Weights of a small GPT-style language model, trained from scratch on English Wikipedia: MLP 640 tanh GELU, 314M tokens.
MLP neurons of a small language model. Each row is named by its layer, matrix (up: input weights; down: output weights) and neuron, and shows model dimensions 48-143. Each number is 500 + 25 x the weight over its row's rms, rounded and kept within 0 to 999. Numbers have three digits each.
After each neuron's rows, "fires before" lists the tokens most often just after its 100 highest values on Wikipedia text that the model never trained on.

L3.up394:480503525473525522509481507541504469506470521503513498516501470513538510517496467464488505483494483511516513474510532554517518505474525488482470467554500495515522509503502484516557500511505489481506499501467518470522473542503501472461474451487505476500465478476489543527518476478516501484
L3.down394:530493507510561484507519529499471505490511514492501458518493498516461468493473545500523500523506488519473460522486487528494489513483446506490502476496502538518539498444513462472529464534448490546483496535522500498436513530472494518522521467508487488489529497523443509532500501493465500494
fires before: " |", "  ", "–", " Championship", " Apps", " Goals"

L6.up16:500490488500490509504511499523522481515497446482494476491488509491529480517494482513475473481472530491501560492542495511528512503502466452512498502484505500466449503512458458472559447515489524470465497542510473473478539537543527518490516469502538500493451508526525499495491520443504521513
L6.down16:524510482464531491499530512500455492485537527505484517469452476547550528482489454499534466493517501486473480510443475495489477497502472492522532515508478545539514529515464482511449493488518489505522502497527543516501541544476495494484530525509499505445542508508500483496483501480533507503
fires before: ",", ".", " of", " to", " in", " for"

L3.up226:520509544513476519495470501499517452492485494511494496518503472463476487513487506481462458507520498473510476448525513515517501506467556480460499499506502491499472575518518495519468471528508498489532513545516524502464515536488502486523457516495534465488506500532528553544489499474539529545
L3.down226:507507506494503494498547522477505507521511469540499474485514491534528470541498508481473476536495504464509506517481482492506483513524491516505510489500471512533526479500507487495471486517513523553510520475511468555461510518491525495467507542487506491507522457479486484463518501519506456452
fires before: " |", "\n", "\n\n", ")"

L7.up445:550499464511503490418502524556474460485510475530493527508486468532490484460509485482489503510516485490503491530506531481458490520465470487526489446479530508485490518486495499473487502513511503473517475534467520504487512484518493471473504554508536554506514515476501409460484486507512543532
L7.down445:509467502510466485520518532501508493544508500535492461499495489541526493541515495474489486504509491483512586455459520506461488487460508476514480460498504514512473537488498489515489472526521472485439457537466485482530508483502527485517479508530509489510508518520484513478483469477480537492
fires before: "=", "."

L6.up355:554489456519478526461466508501493487482544517473523553492498475534507431487533502493508484469537503509521521500530486502465495545505452490519550532517534509497514442489481509472503483471481527491503536544536516494499531497553483471482514482502502516530454484470524475496484520503482488528
L6.down355:534514502520503518544491524497505477504488500465507435516515509507510531540482517536487497511495520479504506496424507476509518514467546521485520519511467525524495532514495483514508541453501500497526497465496519512506508533483474504512543487479519473478501520483458491476457483420506542508
fires before: ".", ",", " of", " and", " to", " in"

L7.up368:522510546523476519460527499500449512507492469467469503529503520451471521502500468501497524539509485498545461466529480473492496470515486524455501490509509511483543485521494494494550493497480549505539479505502485497532440498488488513512472507468497486477477507519483516485508474478536504487
L7.down368:490531475508516493509492457527499530502501529483506483531442509522508505507530486492468555517497510470450438498518478504504473547534525516491448521512505456543493523491526504478488508503500467506516522530470497478497438520519499483494485513489515498492524503493488497495495481463502555507
fires before: " |", " −"

L7.up248:527491497494498518466497501481542534472540523486533519511511498488506498539524464513476547572497494519529530519472473496441520501500503446455532470503503515446506503529492479520530462555493506474467537475530508510495511491539482513511495501484528502542516452511507508501489494532500534525
L7.down248:532497468472513475515475504473493506539468510486492488517516452494510504484521462477517511496521464456503530521460488511486525488509497491488470481563503520533479542494508540512506482511482520523539530473523537434486536544508500531489512492534453519512492522505512511462539474471538490497
fires before: " |", ",", " (", ".", "\n", "\n\n"

L3.up104:515517518517523511493479505491502486532491487540532472477477477464504518476513494436474466527499541514488513494491495539514457497468494514513492502531501516521489488540528498499536524535501471523456529532502474482520517499460494465527507487533498464500506473463476484511546508462508516515
L3.down104:453512515484452529475523528468485496506477482518489521501498546480472466523499460508508509507468517460506496505479501543489503525511510531547508481498540521532503494526454480505533484517523511484500500504501477484461480520499532492480476516488503443501548531459512461532495516482497490528
fires before: "=", " as", " /", ":", "Population"

L7.up91:512494497468457502480505529524489520501491526452531514508517532459514492543526491533500507485437456551526522490498527517499499504480476494486484501539501473510546497510514511503529512516516544486508533484506528478515449501505465522496494475490498513534521486542519549487494446478501501497
L7.down91:494515465484510466486501467477508500518510549462503514483536506494468526471524494476512541510479528485466471464513495485485508503502484522522431515550471481523510523499523502472482484481495531496498531511503543492504472513510480481491488522503564485511463456546524521478517481474535511512
fires before: " |", "|"

L5.up621:560488502497536495497480493490489504500525474569531522538497509487480509492512477515516534536483504472560462463475466473504530507500525481515472535529489440504545525537488493483498514464490495509558512487530497469510487487509506521499533487466481489524535492514502501507475503486518504472
L5.down621:498499473455472513478475493525455526503527508488518509526517515473510507490495510514523515499480480529487493486505444487517498490484508505472480482481512508574510442526542465496487504522501481462480526476555495521501464500508486496532533503527521478539506536553496509493544507466536547491
fires before: "=", "\n\n", "\n", "di"

L4.up459:463503532501506494477531518512517512471474457469545530451515487507522455486486500546467534482456501494510527523535517488493475521484510498509493492506513507536515492512468507526517471494519521507489535536468501530517458524520529496540547493508494495548482521510479481483491473499518535481
L4.down459:516486466530479485516506539488478499512514503506475510499523492492520530541504478489506432485498503520479469501509477492489483459563490559486482459497500553488503503472548464487488490519511484485481472472517479470485488490492523527499515484474493517496559499510574514513491509490478496570
fires before: "=", "s"

L4.up324:478474558524486491491537484488485495523521502568510511542522470479486523528483503485484495577518485513483460497467487490502576505495505484512478511481519504474484466508475496496498509501491484501565533522482501504467541533466518507499529485449493489473534510502473507471500547510549517490
L4.down324:504487474526482517540479509507526497445480456516522516500514533484506552507579497512485490473507510481500493522516508516496460509500482498538444521504485491490498494541531513507497467547495479483535508470475478507510478488475531522520479513500491491491486513500520531528503488466500500525
fires before: "=", "\n\n", "gen"

L5.up260:487548465512546537493495499492529485520502517509490492480482521477470524524490531490489467530516520477491541490492496519501468476457497503518499476492524461511494510496483464482560513528485493478537505516488478463449545484476526478487504522547470479498467510509492464481506492488487527524
L5.down260:535516505449498476487511469499481513536479481534507496546500505486489508494460506527499493510520428501524568546501497511490464542482458502493474522468501502490508502522494479491470528471515521521500458477551484472487474459456504547488500535526481503514481541514527498528544501454490486511
fires before: "=", ":", "Population"

L3.up185:548478466516499504533468494489496540499520501511478506479453490512503546500522509434489441472524505492529532503530505506530480487507538535438532509465489526518534512485499523512467501462479498486486498471526455488546554538480497487495484456512461528540526526485549511498469497502475478542
L3.down185:508499512483487494518521515514506532522484461515463466504487520538491530519506511518446487476489493488447492513512490520529533478505534499495519470531478491480562541461497498488537513471485483486462458504525516509525549504486451494503519522474460491497473478506481529484523500518521504513
fires before: " |", ")", ";", ",", " –", "\n"

L6.up339:493511495493500488472501468540494498491547508486528520545497492469513475460510477525475515482516584488523487503474510491502468470504477470494511503502531500456478558477483516487492478466517508532487501539502507458510502495499512494501497502509509473503498563509461517506432485499493559507
L6.down339:497478504518486514534480461473474494472513482496519509485522535507560491516475485491487511519478451476495488499508504498502493517476425470498464506483502496460520534495519515488517504450493479472521491505482523509484523509482499523474473456498535433507546511494514533503479536546483510505
fires before: ".", ",", " and", " in", " to"

L4.up403:560519526520487517534496546509513487521518512472514529468499507525503496487511480517488516492526520478537520509483458513463480514474530496482496486473533534486523501522495491501476504497495469529481500516533459456463480503506508554486494496497472469471522506487511530530454488461495527505
L4.down403:447516502482524514474488457462485502512499492491501504458513478479499528513509490490481487509501522490504509535465520470522478507516502498526478543465456475534522480469477528510500515496527524473516535492484525544461537481451506473555534493478497500509517476511527460481529533522505480479
fires before: "-", "\n", " to"

L4.up146:488471465483524466511533525439449504505512524523470537531505533478521533509494531554506494471513494515521496500493539504497484529532444502508519493463485473542513500526493499446541514491538532532519521477479459460457514514496491466437515466491505519541467521489503467482510472522469497472
L4.down146:519490526493539528546523527490450493506490505521502486514502482452439540493526489507525501506503499474486498451486501497493497480507483498499477503498466478505504520506512507453460507477522488488534563507475522486509512530500480509502554483472484488502542489499470466471525423550515488528
fires before: " in", " on", " by", ":", " to", "  "

L6.up20:517462562498511533471480483504492505493530538474496492538528523499540493493469542456486501503519474466553518472479490493528499513497541481516516461472517510484501492508525515536483462500500452445557509472462490459518526558540508528557475492496487529512527495518486504473495503489498514508
L6.down20:485514462511479470518532548499500540509528430495517462491434487478494508479509484517501530442464524497495520494521501513516522518470478478517481472510498487516508493512452461495524529500509544521471506540511514515445482481496522538480528494532563523508480527526501510471490499507517506501
fires before: " |", ",", "\n", ")", "."

L6.up580:488476555529518492500445502501497492502478545530517528515515527490487517506509511533486477501478513461504510490471479520471489477522476543500523496465477522484456500497487544529525472509497524470529474497487478482526509513515516487505490485531495502520582464498522559524508489505533465490
L6.down580:520512465550499513525462513526522512474466457491473490468473476435536486496501511490486523551489507486494514482488486491489506501517487492513473536471498482571505518430487512501487538508513513560475542493524495496466510502507508514469521540527482491498532513523508515486498503488491488536
fires before: "s", ",", "\n ", "\n\n", "\n"

L6.up198:477466501488491475510500518526495468490490525509496564493479552512493494502505506539495461559474504518488471467562515515530512474501548473478508491526517511501501475473477491512499444502544529545516459505473520519499477432493454527478525506498515478490520501494458502526485497461534496478
L6.down198:524470487532511479492464484469535469481528516472493534485493518530475492485489511510537450562501506480477484483531521515525511479507498424507509511511505517500495477448487516473492481524507510482475522497490502541486510533483488495498564499516480527466490495487510519554493506482516497476
fires before: ",", " (", " |", "\n ", "2", "\n\n"

L6.up611:527545495546514518489441489515488462499504516475515524521515505490535475518521509491461488506506464478495529486493486528527502500474503487475474446504505501539503523559447500476506461533458485464516519499540501522518518518508481498499489477540487479522476480529545526535503507511464517494
L6.down611:468522519512472531472492552488473486499496488467480541538531505498519520522491464490496493482514457531483465474507519525484496519472544512508533471513545517538474491522487490457483483485525523510491542473474489505500542459485515529482499505526490510494510493491478510533505499473488461518
fires before: ",", " |", "\n ", "\n\n", "\n"

L7.up502:527491466500478499500506495506571473483499495486556522507516497509488509529537496518509498497502483498473485486548515513456472506500445506472474460488500500505500522527506515505537529494511527479493486511470466511496511462472493511477514492477458506530509523467495519524508535559551476445
L7.down502:531493510521509489466505502501490508514494545509497529500445516489541513542452519535461483550504513502496498516464479495519507496512567478506456472519526492515516534520521524514497497485481456504478487467502495509474456531505517494476494472559495499526460509510526534462504478491499473476
fires before: "s", "t", "m", "ve"

L6.up257:506494512535495511519496504465502522501548466556539534506508502492509504437522466494490537474532455503505483475494480523521529461476512499471477504491440499509499533465481507481526515501560451515494519517523445509520515472474506505521517499484502507521530517509492468516477525519507550477
L6.down257:473508458512486513529521487479512524525499463456496501520472482465541489536484515516507494506482463505487510496544518492537513469492485511481472511542443513529475504491520484545496503473515492492469570504507448485502493531497514523519532467509451496526503482526437517504543613497512515520
fires before: "=", " in"

L6.up150:488479508508497485562508518422544532501552473545515502506508520490498506527501486490486513519554482490503506465491465524470488469459534507454477481491491516499498544503474482456544473530530503555539559508503521485463500539438510475508516466533449496513523508487504468493492493481541528514
L6.down150:498487532539512509508484501479483500499534441502477541483509523501491532517455522547452483515522464477523497492502475530479479539501511464461474509460467482510493518480504500503516551504512453495539498504506450556474527520509493500533518474531523527485537490497489484482495495459509529462
fires before: "=", " by", ".", " in", " to"

L6.up182:503461497495486522450518490479499460489487497499529464494479502461482509505515532497500466510528491446546493488525498484507502518555513524597531483490496480493503508507488517487524481498506500474503508501514569480513507465511505503495491494477461494552491533492476478473477444497481535459
L6.down182:530535506496485540524488517515475466513498474496488538501519529476489481483532518524465524500465495520511484482518571523481498471508441520460471486492547505475478486499504465495503473453485523516522470527465456494512514508474535485478499509545489499507501437501527469518543519475505464500
fires before: "="

L4.up297:500536536517491487487506509470488493476479444470506542511524499527480481511512501490475510532517506492471489475478510477496523535486506453524494467475532497499456524516448485508481487497494518463497520505510495493494516501541522492467506490484515465509462519551510499461500511527480521485
L4.down297:479465504497516491561512455504493517511470523531499468464516511518462493526468465511518474477473537519490516502504494563483497486552490476497536492530500544450505502530560512453518514510500489518507487474475509488508479512445485515511502496497538513446517502447484489534450495510501501469
fires before: ",", ".", " and", " in"

L6.up537:491476479508514495531510478471503512491507524544507483487469483456447517493477535508505497504490527507483458546488495498493463503464497507556499507488523500506518507499483518513515455475551512513527479513458500516486485487503513453543522490502539462525518466454525500479486458485514496471
L6.down537:506512511494488532518526527506487511484498530470503480496438531538490482496524510517515475523517503526535489501511512493511498497457519476511507490482515523509499465477518470488478467441512507522522432487508535543498514515455473512526493517493484573495530509519473510510527508518487512521
fires before: " in", " by", " as", " to", " out", " on"